{
  "num_hidden_layers": 15,
  "hidden_size": 224,
  "num_attention_heads": 4,
  "num_key_value_heads": 4,
  "head_dim": 64,
  "intermediate_size": 896,
  "vocab_size": 4411,
  "hidden_act": "quick_gelu",
  "norm": "layernorm",
  "norm_place": "pre",
  "norm_eps": 1e-05,
  "positions": "learned",
  "qk_norm": false,
  "attn_scale": 0.125,
  "bias": "all",
  "tie_word_embeddings": true,
  "parallel_block": false,
  "init": "normal",
  "init_std_qkv": 0.0204,
  "init_std_o": 0.00372,
  "init_std_up": 0.0204,
  "init_std_down": 0.00372,
  "optimizer": "adamw",
  "learning_rate": 0.00241,
  "beta1": 0.9,
  "beta2": 0.95,
  "weight_decay": 0.11,
  "lr_head": 0.0117,
  "max_grad_norm": 0.5,
  "warmup_steps": 315,
  "schedule": "wsd",
  "decay_fraction": 0.264,
  "decay_shape": "linear",
  "final_lr_fraction": 0.0,
  "batch_tokens": 131072,
  "max_seq_len": 512,
  "doc_mask": true,
  "train_tokens": 563500000,
  "max_steps": 4300,
  "dataset": "wikipedia_en"
}
MLP neurons of a small language model. Each row is named by its layer, matrix (up: input weights) and neuron, and shows model dimensions 32-127. Each number is 128 + 24 x the weight over its row's rms, rounded and kept within 0 to 255.
After each neuron's rows, "fires on" lists the tokens most often at its 100 highest values on Wikipedia text that the model never trained on.

L10.up198 [ 96 119 121 140 149 133 167 139 158 122 186  98  90 120 100 117 124 179 136 147 160 174 145 153 150 127 100 131  95 122 153 152 135 104 115 126 116 119 150 119 114 128 113  97 136 113  90 110  87 132 111 131 115 139 138 114 128 107 144 116 125 142 144 149  60 100 119 166 166  97 162 112 151 147 144 110 122 124 114 130 108 120  98 165  97  90 117 110 135 184  93 129 132 157  90  73]
fires on: "–", "al", "a ", "i", "-", ":"

L4.up16 [129 120  82  91 113 135 111 147  68 106 116 141 106 150 109 164 123 153 114 143 149 129 120 114 130 143 140 126 134  97 104 140 150 137  98 113 128 145 159 157 165 124 125 110  87 130 113 127 139 164 156 138 123 127 171 119 135 154 116  84 108 124 123 141 127 107 116 144  95 126 159 139 135 132 130 136 176 108  96 120  83 140 126 113 107 149  84 150 151  91 128  75  94 150 114 127]
fires on: "off", "inn", "in", "lead", "consist", "help"

L8.up432 [150 127 144 144 179  80 157 129 157 152  82 128 117  88 129 130 123  60 120 153  97 152 123 140 134  80 135 135 110 136 102 123 125 158 119 148 154 138 142 158 128 143 130 166  77 114 134 132 115 113 176 144 157 140 113 135 104 102 117 114 169  86 123 164 100 118 125 109 107 124 139 115 139 149 113 138 148 142 124 151 109  91 166 113  85 174 132 150 111 115 112 121 116  95 122 165]
fires on: ". ", ", ", ": ", "q"

L10.up358 [142 113 148  98 159 107 207 134 117 106 137  91 136 160 128 157  79 188 175 125 140  79 145 132 146 131 122 136 109 107 156 149 110 155 116 165 144 106 138 130 128 120 131 192 129 124 132 125  97 118  86 116 118 103 109 118  97 145  93 145 122 153  90 152 124 128 104 118 145 104 105 145 105 144 128 103 142  95 137 145 111 108 111 111 115 108 131 147  89 120 108  94 135 131 123 104]
fires on: "i", "a", "o", "the ", "e", "| "

L6.up211 [126 163 163 108 166  90 162 144 136 137 142 117 100  86  96 165 118 127 123 132 125 125 121 183 112 130 105 108  75 121 147 110  74 132 117 152 117 103 127 142 145 128 114 120 121 154 100 131 124 120 119 155 130  82 101 150  94 104 122 105 175 157 144  97 146 139 126  95  74 116 117 122 144 144 136 104 154 123 150 135 119 109 115 107  90 123 105 129 142 122 117 134 132 124 117  93]
fires on: "an ", "\"", "/", "a ", "more ", " "

L8.up719 [132 110 123  81 113 111 141 139 145 119 147 133  82 142 105 111 120 149 122 148 126  98 138 148 155 147 144 118 138 148 146 158 126 120 143 154  85 132 104 171  95  75 116 102 148  86 140 166 121 142 145 165 145 178 111 105 135 129 155 152 123 129 128 158 137  98 149 130 140 166 135 100  89 153 114 113  90 113 151 119  96 133 143 141  90 156 120 127  76 125 123 106  87 116 149 155]
fires on: "un", "re", "- ", "ially ", "-"

L10.up258 [ 90 148 103  80 127 114 166 140 112 135 133 111 112 133  67 133 127 101 147 172  74 114  89 175 146 123 156 113 141 144 104 157 126 149 110 142 112 129 143  62 165 141 123 125  88 147  85 171 126 116 124 120 121 124 177  98 120  85 114 129 130 152 143 146 121 142 156 142 125 127 106 138 101 125 118 133 116 130  97 142 128  79 116 113 105 121 145 139 132 106 184 147 100 162 106  94]
fires on: "an ", "K", "s", "o"

L8.up132 [133 137 132 157 170 125 142 133 107 134 109 175 160  81 123 138  91 119 142 169  94 140 147 105 129 141  87 128 122 141 144 128 145 178 121 116 161 109 144 151 144 102 118  71  92 111 101 100 127 131 121 155 175 151 134  99 137  91 150 153 122 148  79 124 133 155 105 108 136 123 131 126 103 164 131 123 111 152 140  92 130  89  97 154 105 153 156 163 116 138 132 171 111 118 130 182]
fires on: "j", "th", "-", "an ", "ian "

L8.up180 [106  87 109 102  96 133 112 134 153 110  94 134 140  74 134 122 106 125 126 180 128 124 121 153 125 104 165 150 130 146  57 156 145 152 138 131 164 128 145 143 139 133 118 149  84 122 163 110 157 110  90 120 177  85 140 104 122 124 117 139 132 133 143 155 128 109 126 126 115  99 129  94 116 170 118 122  96 119 165 128  99 132 128 106 124 141 116 155 120 141 134 159 140 100 132 154]
fires on: "===", "'", "==", "in ", "on "

L4.up18 [129 141 144 134 150 105 155 144 116 154 193 110 106 100 117 154 134 138 126 154 135 130 123 190 107 121 138 144 129 106 132 138 131 126 155  93 118  93 139  85  86 137 106 128 118 121  88 146 128 121 133 182 142 108 125  91 111 141  95  89 127 116 126 144 163 136  71  68 118 135 125 160 148 135 122  96 123 115 131  98 140 116 160 105 135 138 176 133 145 144  96  97 149 159  96 125]
fires on: "is ", "born ", "eld", "\n\n", "list"

L4.up449 [124 132 128 117 155 136 133 137 108 104 166  94 160 165  96 157 158 174  95 144 121 122 128 139 150 133 147  99  79 136 131  63 126 133  88 124 115 102 113 142 152 128 125 136 151  89 131 113 121 148 127 169 138 140 118  89 141 107 186 139 140 160 151 104 105 137 120  83 136 100 138 143 145 129 145 115 125 108 130 148 118 120 135  81 138 109 132 124 149 145 112 101 135 127 122 174]
fires on: "k", "al", "ut", "wh", "ok", "us"

L11.up229 [175 122 100 142 130 172 141 135 131 118 162 166 120 165 108 141 111 173 131 143 147 132 135 106 126 120 128 124 107 110 102 131 108 168  91 149 108  79 125 165 138 150 141 180  86 132 132 119 144 162 108 143 142  97 159 105 127 115 126 121 123 134 157 176 127 164 121 145  96  98 128 155 115 123 146 141 141 148 134 147 100 129 159  79 115 118 162 130  97 123 120  92 150 138 136  92]
fires on: "o", "k", "and", "m", "k ", "a"

L9.up858 [ 97 100 118 133 104 121 149 150 133 119 149 112  94 139  72 139 134 100 132 137 119 125 124 146 110  83 140 115  59 130 146 157 111 113 133 140  95 105 132 155 154 134 105 147 149 167  79 128  92 104 153 122 111 140 115 132  92  89 129  94 135 155 124 145 156 119 129 141 137 107 113  90 134 130 103 136 116 123 100 126 130 114 149 174 146  98 123 109 126 156 108 123 122 113 103 110]
fires on: "–", "p", "% ", "al", "riv"

L9.up803 [146 151 117 118 167 101 149 137 102 102 127 156  96 145 146 109 101 112 132 163 105  88 141 116 114 115 105 136 120 141 140 191  81 141 120 112 151 123 169 123 161 155 117 164 131 106 118 155 116  95 136 127 171 150  97  82  92 145 144 139 153 103 147 118 124 110 130 137 107 191 112 129 129 181 116 118 116 152 134 128 102 116 148 115 114  95 122 144 133 127 108  98 119 114 159 150]
fires on: ", ", "2 ", "1 "

L2.up85 [136 122 107 136 111  83 159 138 150 139  99 123 135 136 109 146 115 113 126 153 154 127 122 139 130 141 142 103 133 116  88 119 106 127 160 148  99  82 106 159  82 153 119 143 111 107 106 140  58 141 138 121 123 166 132  94 150 127 142 139 142 170 152 118 166 155  89  77  82 109 121 163 144 130 130 126 147 133 155 120  86 128 135 101 140  86 149 119  99 163 196 125 145 125 115 124]
fires on: "Be", "Go", "00", "e", "—"

L2.up51 [108  95  98  86 118  90 112 142 135 128 158 141 140 107 122 100 115  97 133 175 108 128 158 150 109  95 120 127 113 137 124  99 140 111 119 132 134 143 132 140 117 111 106 148 118 114 130 117 103  92  92 125 146 106 138 111 144 145 147 132 109 119 179 181 152 139 121 115 142 123 111  93 117 139 131 112 100 138  97 113  94 115 126 138 121 158 115 110  94 124 142 117 108 173 127 152]
fires on: "'", "===", "===="

L12.up886 [101 108 122 112 126 105  84 163 110 127 122 136 148  96 116 115 107 133 129  99  98 154 128 133 150 141 134 122 132  95 107 144 150 139  66 120 102 150 145  84 119 100 145 137  91 123 153 122 128 115 164 138 112 151 162 123 165 157 113 121 156 155  94 132 149 138 161 125  84  84 114 124 148 123 136 140 118 129 148 126  98  92 120 137 160 116 115  89 108 179 160 132  97 154 110 173]
fires on: "dr", "g", "a ", "en", "ph", "ri"

L10.up25 [138  76 119 111 121 129 139 115 136 116 115 148 126 127 116 157 129 132  82 161 157 143 165 125 119 160 133 136 101 167 126 131  91 134  80 161 118  88 142 129 143 143 133 159 143 150 137 116 135 123 113 149 144 132 104 161 132 214 143 169 142 172 161 104 144 155 166  93 114 118 136  89 134 159 117 123 122 125 148 118 126 137 125 116 105 136 133 142 109 155  94 135 106 173 131 117]
fires on: "a ", "1", "-", "the ", "17", "th "

L6.up614 [120 105 125 129 144  98 118 131 145 126 124 105 158 132 107 139  86 161 153  99 128 142 125 131 145 146 135 174 126 103 121 123 131 133 111 139 105 129 112  97 133 102 143 149 115 139  81 112  99  94 137 117 124 128 144 130 176 102 161 104 143 135 140 144 209 157 130 103  96 106 121  89 170 122 135 127 173 125 160 131 133 131 155 115 149 145 154 128 113 161 165 145  85  69 110 107]
fires on: "\n", ".", "0", "-", "}", "season"

L11.up524 [141 115 100  99 120  94 169 145 147 138 109 111 102 157 125 145 125 103 118 106 155 120 147 103 141 102 162 125 132 100  97 125 106 133 144 188 112 136 133 144 107 119 104 108 107 139 129 137 136 108 114 127 108 148 172 121  93 174 193 129  90 146 148 140 150 145 107 122 113 157 100 142 166 147 115  96 154 131  91 113 121 143 157 133 170 116 130 125 144 145 170 106 140 151 121 146]
fires on: "De", "e", "ne", "le", "Go"

L9.up799 [129 146 159 114 161 123 145 149 165 117 145 125 125 121 154 129 141 134 129 173  93 134 136 114 123  96 123  94  83 145  98  82 136 151 150 144 147 136 147 145 129 128 145 142  51 156 115 130 132 131 118 188 131 131 125 105 128 112  78 170 103 107 152 135 125 141 147  99 129 108 140 128 109 131 127 114 100 151 100 153 131 155 135 158 141 116 146 163 128  85 122 122  92 129 105 148]
fires on: "f", "st", "n", "b", "z", "ed "

L4.up431 [128  88 110 123 136 118 132 120 133 125 126 123 109 147 148 105 101 121 104 135 137 143 108 141 128 157 116 103 147 141  91 110 141 155 151 154 105 154  93 128 127 117 152 160 147 109  61 143 116 138 105 102 165 193 109 142 152 105 138 127 132 151 159 120 148 155 151 142 138 150 142 111  86 123 105 118 134 167 121 134 156 120 118 108  94 178 102 141 111 146 155 123 101 155 143 138]
fires on: "on ", "– ", " "

L6.up308 [160  95 139  87 153 130 131 110 143 139 142 117 152 137 136 122 135  93  97 137 140 125 120 107 129 124 152 147 131 117 116 153 138 166 124 129 129  92 154 141 126 126 113 146 102 121 125 158 120 122 141 115 134 101 116 162 141 151 144 134 111 148 126 128 139 197 130 152 145 137 131 132 154 154 148 123 143 163 161 143 106 141 131  63 132 124 129 115  92 128 153 117  98 104  89  70]
fires on: "in ", "at ", ": ", ".", "===", "the "

L6.up6 [174 152  89 134 109  81 129 136  88 136 134 112  89 144 114 125  84 186 127 134 143 131  78 132 125 131 145 121 109 141  88 142 109 134 106 183 150 143 119 121 140 102 111 138 152 122 147 110 129 153 127 142 171 177 133 123 122 127 110 158 143 152 127 102 135 113 145 128 141 136 116 144  98 153  77 132 139 105 169 122 130 105 141 104 126 140 173 162 148 142 130 142 137 106 142 145]
fires on: "the ", "s ", ", ", "of ", "or ", "ar "

L4.up355 [124 110 114 108 130  76 157 144  86 165 148  80  80 143 122 120 116 145 107 122 127  95 115 132 125 107 133 150 122 129 136 126  94 159 170 115 121 151 122  91 115 124 113 126 133 128  77 116  82 106 131 138 137 153 146 101 105 129 148 154 116  96  96 131 155 112  84  98 108 107 106 141 103 144 132 111 170 136 109  67 126 111 168 166 151 150 145 128 119 121 120  91 116 154 137 141]
fires on: "\n\n", "is ", "mi ", "oute "

L11.up616 [ 88 110 157 122 139  94 154 148 129 116 164 125 121 155 133 121 148 126 116 133 152 131 142 170 131 110 193 125  91 134 120 106 139 113 121 151 136 114 127 116 174 113 103 139 118 135 137 168 142 149 107 128 187 173 115 153 153 119 125 150 142 141 131  81 118 143  95 140  82 111  89 104 152  98 121 128 120 140 128  90 138 104 159 131 152 114 154 140 115 115 115 115 125 130  95  97]
fires on: "L", "l", "t", "m", "P", "M"

L2.up52 [155 145 147  88 119 115 165 138 146 164 162 106 134 123  96 173 119 136 126 136 140  97 130 144 116 101 102 127 128 156 118 126 115 104 139 131 136 136 147 128 147 158 139  99 124 112 156 122 130  83 155 171 124 113  92 108 104 140 130 149 122  97 122 133 139 145 140 123 100 125 100 144 107 137 139  94  87 129 116  89  77 100 101 135 125 152 146 160 155 159  88  32 156 105  78 129]
fires on: "produc", "lin", "mark", "The "

L11.up549 [139 140 105 134 158 133 143 153  95 140 170 144 146 135  99 149 151 167 142 157 141 116 117 122 125 104 118 182 142 134  95 105 112 165 143 131 148 109 156  94 191  98 133 154 104 133 120 112 116 115 109 137  92 130 140  84 116 130  83 128 143 138  92 120 110 130 147 117 122 136 100 161 130 121 107 112 160 135 105 160 168  91 178 158 120 113 143 178 132 108 155 139 116 117 121 134]
fires on: "s", "o", "in", "ins", "ess", "ys"

L10.up699 [124 158  93 143 144 132 172 144  91  92 100 130 115 122 144 126 107 137  96 162 135 118 137 137  77  99 125 161 114 135 108 175 101 176 118 137 137 139 158 127 210 106 103 169 148  82 142 143  73  94 142 146 188 123  76 118 173  93 140 103 108 115 133 156 119 132 112 115 133 174 130 101 156 132 128 155 116 136 114 150 114 122  99 123 118  80 152 185 128 139 121  81 105 121 148 142]
fires on: ", ", "2 ", "1 ", "8 ", "4 ", "5 "

L6.up868 [115 153 142 130 109 101 119 157 168  98 125 156 129  92 154 115 126 130 124 185  79  80 138  87 125 111 158 103 164 132  79 147 101 134 169 100 102 130 151 102 110 130 110 151 130  93 112 170 139 115  98 141 143 147 162 112  80 166 110 130 117 118 100 155 183 129 106  88  85 130 109  90 130 141  94  96 132 137 131  70 123 108 103 122 143 173 128 150 135 142 116 140 114 146 118 151]
fires on: "\"", "==", "Un", "==="

L4.up441 [145 120  87 160  89 135 156 142 139 149 134 156  83 151 114 168 116 164 120 108 132 140 136 113 161 183  72 136 121 163 122 124 126 156 146  97 126  90  97 117  92 117  85  89  98 124 123 163 126 111 141 198 122 159 145  68 146 140 110 125 144 100  84 145 151 104 137  98 118 148 107 147 147 155 114 120 107 116 146  98 109 144 118 147 108 148 148 124 149 105 120 148 130 137  99 115]
fires on: "the ", "of ", "(", "th", "tic ", "at "

L2.up63 [142 103 144  97 111 119 139 144 102  98  90 133 156 147 158 142 132  77 130  96 150  63 129 136 107 124 108 137 134  93 133 141 157 111 177 126  99 159 143 150 118 120 132 162 158 151 119 127 147 152 131  98 132 130 128 101 107 110 140 112 134 186 127  80 176 141 141 111 143 132 112  77 130 157 134 110 162 113 139 137 110 138 125 145 103 105 148 102  97 181 118  91 105 149 151 135]
fires on: "us", "Pri", "mis", "requ", "cas", "hom"

L4.up8 [126 114 120 129 109 122 169 138 114 142 101 140 142 139 103 115  97 148 114 156 177 129 125 127 130  92 132 100 106 125 109  78  84 141 138 139 110  93 128  88 102 102 128 107  82 140 129 108 135 123 120  90 123  90 144 119 143 164 168 153 152 120 120 143 127 122 131 134 138 186 132 126  89 148 165 131 113 115 130 138 137 107 123 108 139 155 130 123 119 139 136 129 153 184 129 136]
fires on: "\"", "of ", "between ", "the "

L12.up828 [ 93 148 107 119 124 121 157 142 105  82 130 129 155 155 120 129 112 137 100 175 147 130  75 119 152 151 125 159 116 158 108 134 107 164 107 121 147  94 163  95 131 137 154 116 153 119 126 150 136 154 178  80 104 126  84 158 145 135 145 112 131 148 105 110 137 162 158 134 127  75 142  62 106 149  90  92  96  83 146  95 113  94 128 107 129  76 102 152 123 116 117  99 127 116  90 165]
fires on: "th", "acc", "ca", "ric", "- "

L12.up703 [125 130 128  80 129  95 119 154 118 124 141 149 118 148 131 114 119 126 133 122 152  74 136 122 111 133 170 147 120 187 124 113 153 142  94 176  77 125 172  76 137 117 103 124 140 136 113 143 116 142 170 153 145 139  54 132 148 103 110 137  82 114 150 159 135 102 101  93 117 105 105 109 123 127 121  93 114 125 143 133  98 133 130 107 167 117 172 145 102 141 128 132  97 190 116 158]
fires on: "is", "en", "s", "\n\n", "el", "is "

L8.up808 [163 120 185 152 130 106 112 142 151 105 181 192 121 116 132 210 123  72 147 138 121 101 101 116 113 177 151 114 138 129 103 135 126 160 119 105 123 124 150 115 120  79 157 123 155 123 122 123 130 100 111 155 167 117 127 122 124  95 159  97 137 130 111 102 124 142  92 114 151 108 180  94 141 150 133 118 118 137 150 112 121  97 139 126 135 124 155 155 109 123 136 160 131 112 145 122]
fires on: "an", "sub", "an ", "n", "ent", "ian "

L10.up740 [136 110 141 135 137  96 110 156 102  81 120  92  83 137 141 141 141 123 139 140 121 124 151 119 124 144 154 161 120 134 117 141 172  97 112  96 128 143 162 114 149 124 158 100 164 142 114 102 130 144 139 120 198 165 142 114 173 146 100 158 116 102 109 129 140 125  94 143 125 123 106  99 168 115 107 106 119 119 125 115 141  88 132 145  98 137 174 119 105 157 124 116  78 134  83 143]
fires on: "ul", "if", "P", "L", "ell", "pl"

L8.up383 [123 146  97 157 112 106 121 151 130  98 171 152 137 160 120 130 132  90 122 106  99 140  98 124 121 141 134 162 143 140 138 138  79 125 171 109 117 122 136 127 133 136  88 111 147 133 133 151 106 155 122 124 120 137 167 110 147 101 144 120 105  87 136 102 146  92 129 100  97 109 110 106 159 130 135 118 119 106 157 107 128 124 158 142 148 150 197 123 134 149 139  64 128 138 136 107]
fires on: "as", "e", "les", "le", "es"

L6.up233 [173  76 102 145 106 122 127 140  87 103  96 144 126  97 173 128  89 160 116 118 145 107 115 117 105  99 123 123 120 150  98 157 126 163 149 131 165 105 172 117 151 124 143 109 126 146 117 151 141 100 110 160 117  99 147  84 106 151 137 169 106 105  76 157 138 132 102 131 121 134 175 117  78 143 144 111 159 133 132  94  95 103 127 126 111 111 163 124  88 132 110 144  92 128 148 136]
fires on: "'", "\"", "na"

L11.up634 [112 130 146 141 147 117 146 135 110 141 158 111 106 115 116 112 108 135 137 133 102 170 119 173 133 101 134 119 122 162  86 144 182  99  86 137 138 142 144 135 147 144 104 153 120 106  99 132 122 145 122 161 151 139 122 145 139 128 176 180 129 119 124 133 142 105 117 138  86  81 131 144 115 138 129 150 155 142 137 102 122 131 128 123 122 169 162 124 131 139 104 114 108 100 130 145]
fires on: "ol", "inc", "el", "ond", "ital ", "ile "

L6.up755 [104  94 117 119 140 165 128 149  76  90 123 163 123 139  95 110 121 107 122 133 151 122 115 117 147 160 129  53 138 158 115 127 143 128 109 146 144 129 129 163 170 109 122 151  92 116 106 147 156 122  94 146 144 165 139 125 135 164 158  96 133 129 146 158 169  99 111 135 129 134 142 113 120 132 109  88  81 140 144 105 122 134 112 143 115 144 126 148 137 171 138 119 150 116  89  91]
fires on: "1 ", "3 ", "\\", "Ar", "Th"

L6.up657 [106 117 150  90 116  89 124 141 122 108 144  85 121 132  85 174 133 110 171 138 149 168 108 161 114 134 117 119 104 128 100 113 110 131 146 104 100 122 135 135  72  88 147 123 101 127 127 148  86 116 120 120 152 126 140 118 166 135 109 127 131 143 116 131 115 157 137 155  97  83  82 105 129 135 132 145 172 128 142 132 111  86 117 122 149  88 156  96 147 118 184 108 112 139 102 113]
fires on: "of ", "tr", "hold ", "dr", "Year ", "g"

L2.up862 [122 129 136  98  88  95 156 141 109 103 138 170 151 170 122 124 146 120 158 125 130 107 141 134 138 135 136 127 133  82  98 136 118 142 172  95 138  94 146 144 144 132 184 170  81 142 107 134 121  78 137 131 133  87 154 136 113 124 100 155 104  99 101 102 129 144 149 132 142  92 143 126 127 129 146  61 111 131 146 112 143 115 135 161 116 113 143 125  86 103 144 129 130 112 131 189]
fires on: "per", "song ", "score ", "in", "scor", "| "

L6.up509 [132 120 101 124  99 134 119 134 150  90 108 137 130 116 120 112 110  89  98 147 123 109  97 184 152 189 130 120 132 184  89 169 116 175 128 148 135 115 104 127 126 141 145 140 126 141 106 141 109 147 172 122 154 129  82 124 138 108 120 120 161 161 148 136 116  89 146 117 129 131 168 106 103 146 133  96 102 156 121 138 141 161 120 101 118  89 167 145 140 143 155 121 126  98 130  75]
fires on: "On ", ". ", "there ", "S ", " ", "on "

L4.up490 [147  86 136 102 146 104 219 139 116 163 129 146 120  92  96 126 127 139 121 116 104 132 150 105 122 102 124 135 137 150 109 123 131 168 108 166  97 131 180 145 113 161 123 141 126 176 126 144  92 160 146 122 149 112 146 125 116 119 140 151 119 143 115 103 122 120  98 130  59 159 128 116 132 125 127 138 116 108  95  80 116  97 104  92 130 135 101 149 127 135 156 115  80 143  71 178]
fires on: ". ", "emb", ".", "). ", ")."

L10.up21 [105 119 111 134 153 118 111 148 135 126 123 141  86 110 163  95 112 150 144 165 102 113 124 168 122  98 110 137 153 126 129 128  79 132 194  98 132 175 156 142 142 145 142 189 106 121 110 116  81 121 112 112 137 139  93 113 105  87 115 124 180 132 117 129 134 157 115 132 110 133  92  87 113 142 134 134  96 131 128 116  98  74 155 142  83 105 114 128  97 134 117 132 127 113 153 141]
fires on: ", ", "A"

L9.up11 [132 125 133 163 166 117 171 143 107 149  96  95 130 109 106 170 122 119 130 143 108 137  81 106 102 118 127  72 107 115 136 105 128 138  66 135 111 158 135 146 100  96 129 148  73  91 110 123 120 162  93  99 129 127 124 134 115 173 129 121 144 149  98 150 148 127 102 109  95 179 114 139 115 139 125 147 154  93 125 141 139  87 132  99 119 142 113 115 145 116 137 158 133 140 123  84]
fires on: "u", "of ", "en", "y", "er"

L4.up562 [109  91 125 122 179 146 144 143 127 140 110 112  93 124 118 142 119 116 127 119 114 165 141 123 155 153 107 102 106 164 102 148 142 123 149 112 138 150 115 130 120 144 107 112  99 128 110 122 134  90 118 145 133 123 134 116 149 154 186 103 106 121 118  95 162 181  83 138 102 142 144 133 116 139 138  97  80 116 191  60 104 167  76 141  82 130 130 137  79 126 145 105 149 130  95 157]
fires on: "that ", "\\", "the ", "3 "

L6.up202 [155 121 150  79 178 156 164 141 167 158 136 165 103 120  78 158 116 155 146 139 120 141 135 163 138 122 138 118 103 133 137 110  92 172  96 195 135 124 170 129 101 170  83 138  96  98 141 117  94 120 132 131 158 106 115 147 124 140 135 162 140 138 142  76  73 146 107  91 108 140 169  80 138 128 126 115  93 124 181 101 104 120 103 112  97 133 137 180 153 134 178 126 101 135 108 145]
fires on: ". ", " ", "(", "\"", ".", "ab"

L2.up720 [149 146 111 123 127 123 123 132 135 116 140 122 124 109 130 128 130 124 114 152 125  85 116  71 142 138 105 117 108 166 114 110 123 192 106 129 124 139 147 153 133 115 132 144  99 180 138  93 108 137 139 182 136  94 109 105 119 117 101 183 142 133 159 149 135 168 160 140 142 152 103  82 141 149 143 118 129 109 110 127  93  81 111 166  66 161 137 150 108 145 164 128 102 150 146 165]
fires on: ") ", "=== ", "===", "member ", "third "

L12.up710 [141 110 149 143 130 137 142 160 159 138 170 129 154 149 104 125 117  99 111 107 100 106 123 158 143 143 152 134 122 124 135 186 105 135 185 147 125  77 105  83  85 108 100 136 158 145 123 111  99 125 167 150 124 121  97 116 139 137 144 167 149 154 121 112 160 152 152 134  90 126 115 121 141 131 110  92 125  86 106 151 141 110 122  88 107 125 163 124 127 146  89  82 135 168  93 112]
fires on: "st", "sh", "sk", "Date ", "comp", "Sk"

L12.up765 [160 109 142 106 140  80 105 146  96  77 167 130 108 139 131 146  82 132 138 112 118 112 134 157 110 121 141  85  94 123 116 132 135 142 113 124 114 145 150 135 178  74 110 140 100 155  94 145  96 139  97 124 164 120 117 163 179 115 184 143 135 145 148 172 141 133 128 102 129 116 136  92 104 120 109 109  94  97 150 143 123 124 111 118 128 106 113  83 152 174 147 112 129 148 123 169]
fires on: "Des", "ra", "Res", "po", "do", "fa"

L9.up827 [119 143 138  98 144 156 133 140 141 109 119 135 130 149 144 115 111 115 100 121  70  87 108 142 137 150 145 115 130 135  88 127 134 118 112 170 124 122 120  73 143 145 148 142 132 113 128 105 105 129 155 166 142 163 109 156 192 124 151 184 119 123 149 124  94  82  81 130 152 121 143 138 128 171 116 102 121 182 110  98 122 125 122 117 137 166 164 151 127 185 117 114 108 104 132 140]
fires on: "ol", "is", "il", "Arch", "el", "Candidate "

L6.up608 [157  93 132 126 155  71 131 145 131 104  91 151 116 129 128 123  82 146 137 131 133 167 119 136  86  90 167 135 116  85  94 149 112 148 167 118 166 105 123 120  93 122 145 115 102 115 155 129 109 130 116 103 138 155 166 102 136 174 109 106 124 109  60 147 148 139 125 119 129 142 101 109 105 127 119 120 164 137 137 104 116 163 110  94 137 147 128 121  99 133 158 133  92 102 146 111]
fires on: "'", "of ", "University ", "College ", "’"

L10.up365 [101 106  99 125 118 146 116 124 120 106 103 111  96 108  99 130 112 132  95 105 169 102 104 151 126 147  90 131  87 170 119 137 101 136 139 137 124 131 180 112 130 138 148 122 115 118 142 121 124 117 113 129 149  98 146 136 132 146 153 199 111 169 123  88 146 142 171 130 134 131 111 158 138 163  89 128 142 119 174 105 143 123 125 108 103 125 158 135 120 141 135 143 138 142 140 191]
fires on: "a ", "A ", "the "

L11.up87 [149  98 145  81 135 138 136 136 136 107 118 174 128 164 155 117 106 135 127 115 111 129 126 155 141 135 162 127  84  96  95 111 107 152 116 190  68 129 141  92  92 111 117 132 106 130 129 116 108 114 104 109 152 102 148 137 149 112 123 148 157  94  88 133 149 170  88 164 137 115 108 117 125 157 114 116 164 119 138 129 164  91 148  74 128 158 121 149  99  89 141 150 116 148 152 144]
fires on: "on ", "the ", "d", "of "

L6.up172 [190  97 140 124 140 144 167 141 105 117 108 140 137 133 108 121  97 146  90 122 140  94 142  93  98 125 171 142 132 124 110 168 153 150 146 110 141 135 201 148 129 119 145 139 101  85 128 125 106  82 112 128 167 141  93 128 175 158 125 156 143 147 117 140 122 129  98 130 133 174 152 117 134 158 112 141 126 126 103 102 144 135  94  96 134 160 141 167 131 126  94  83  54 115  96  92]
fires on: ", "

L8.up39 [135 137 144 142 120 139 134 138 139 155 175 109 123 128  81 133 141 116 158 127 136 109 136 169  98 154 104 159 132 103 110 159 121 155 134 135 103 115 166 116  92 163 136 135 124 173 132 188 110 161 128  90 131 127 105 101 135 128 110 124  84 162 136  83 120 144  98 128 116 128 127 136 143 119 126 118 179 177 132 110 114 112 178 106 122 113 171 122 120 171 162 133 130 127 134  94]
fires on: "e", "00", "o", "A", "ig", "et"

L9.up21 [125 143 148 113  86 114 151 143 134 144 152 136 131 157 134  95 152 117  56 113 127  88 155 146 106 159 148  98 101  94 132 118 159 119 149 121  98  68 135 169 137 150 135 122 108  81 157 139  74 110 127 163 145 130  73 141 174 136 114 148 108 166 140 120 146 165 130 123  93 160 138 136 136 142 126 144 113  71  91 127 117 133 109 150 127 143 163 129  92 133 138  76 152 149 102 101]
fires on: "r", "/", ", ", "did ", "n"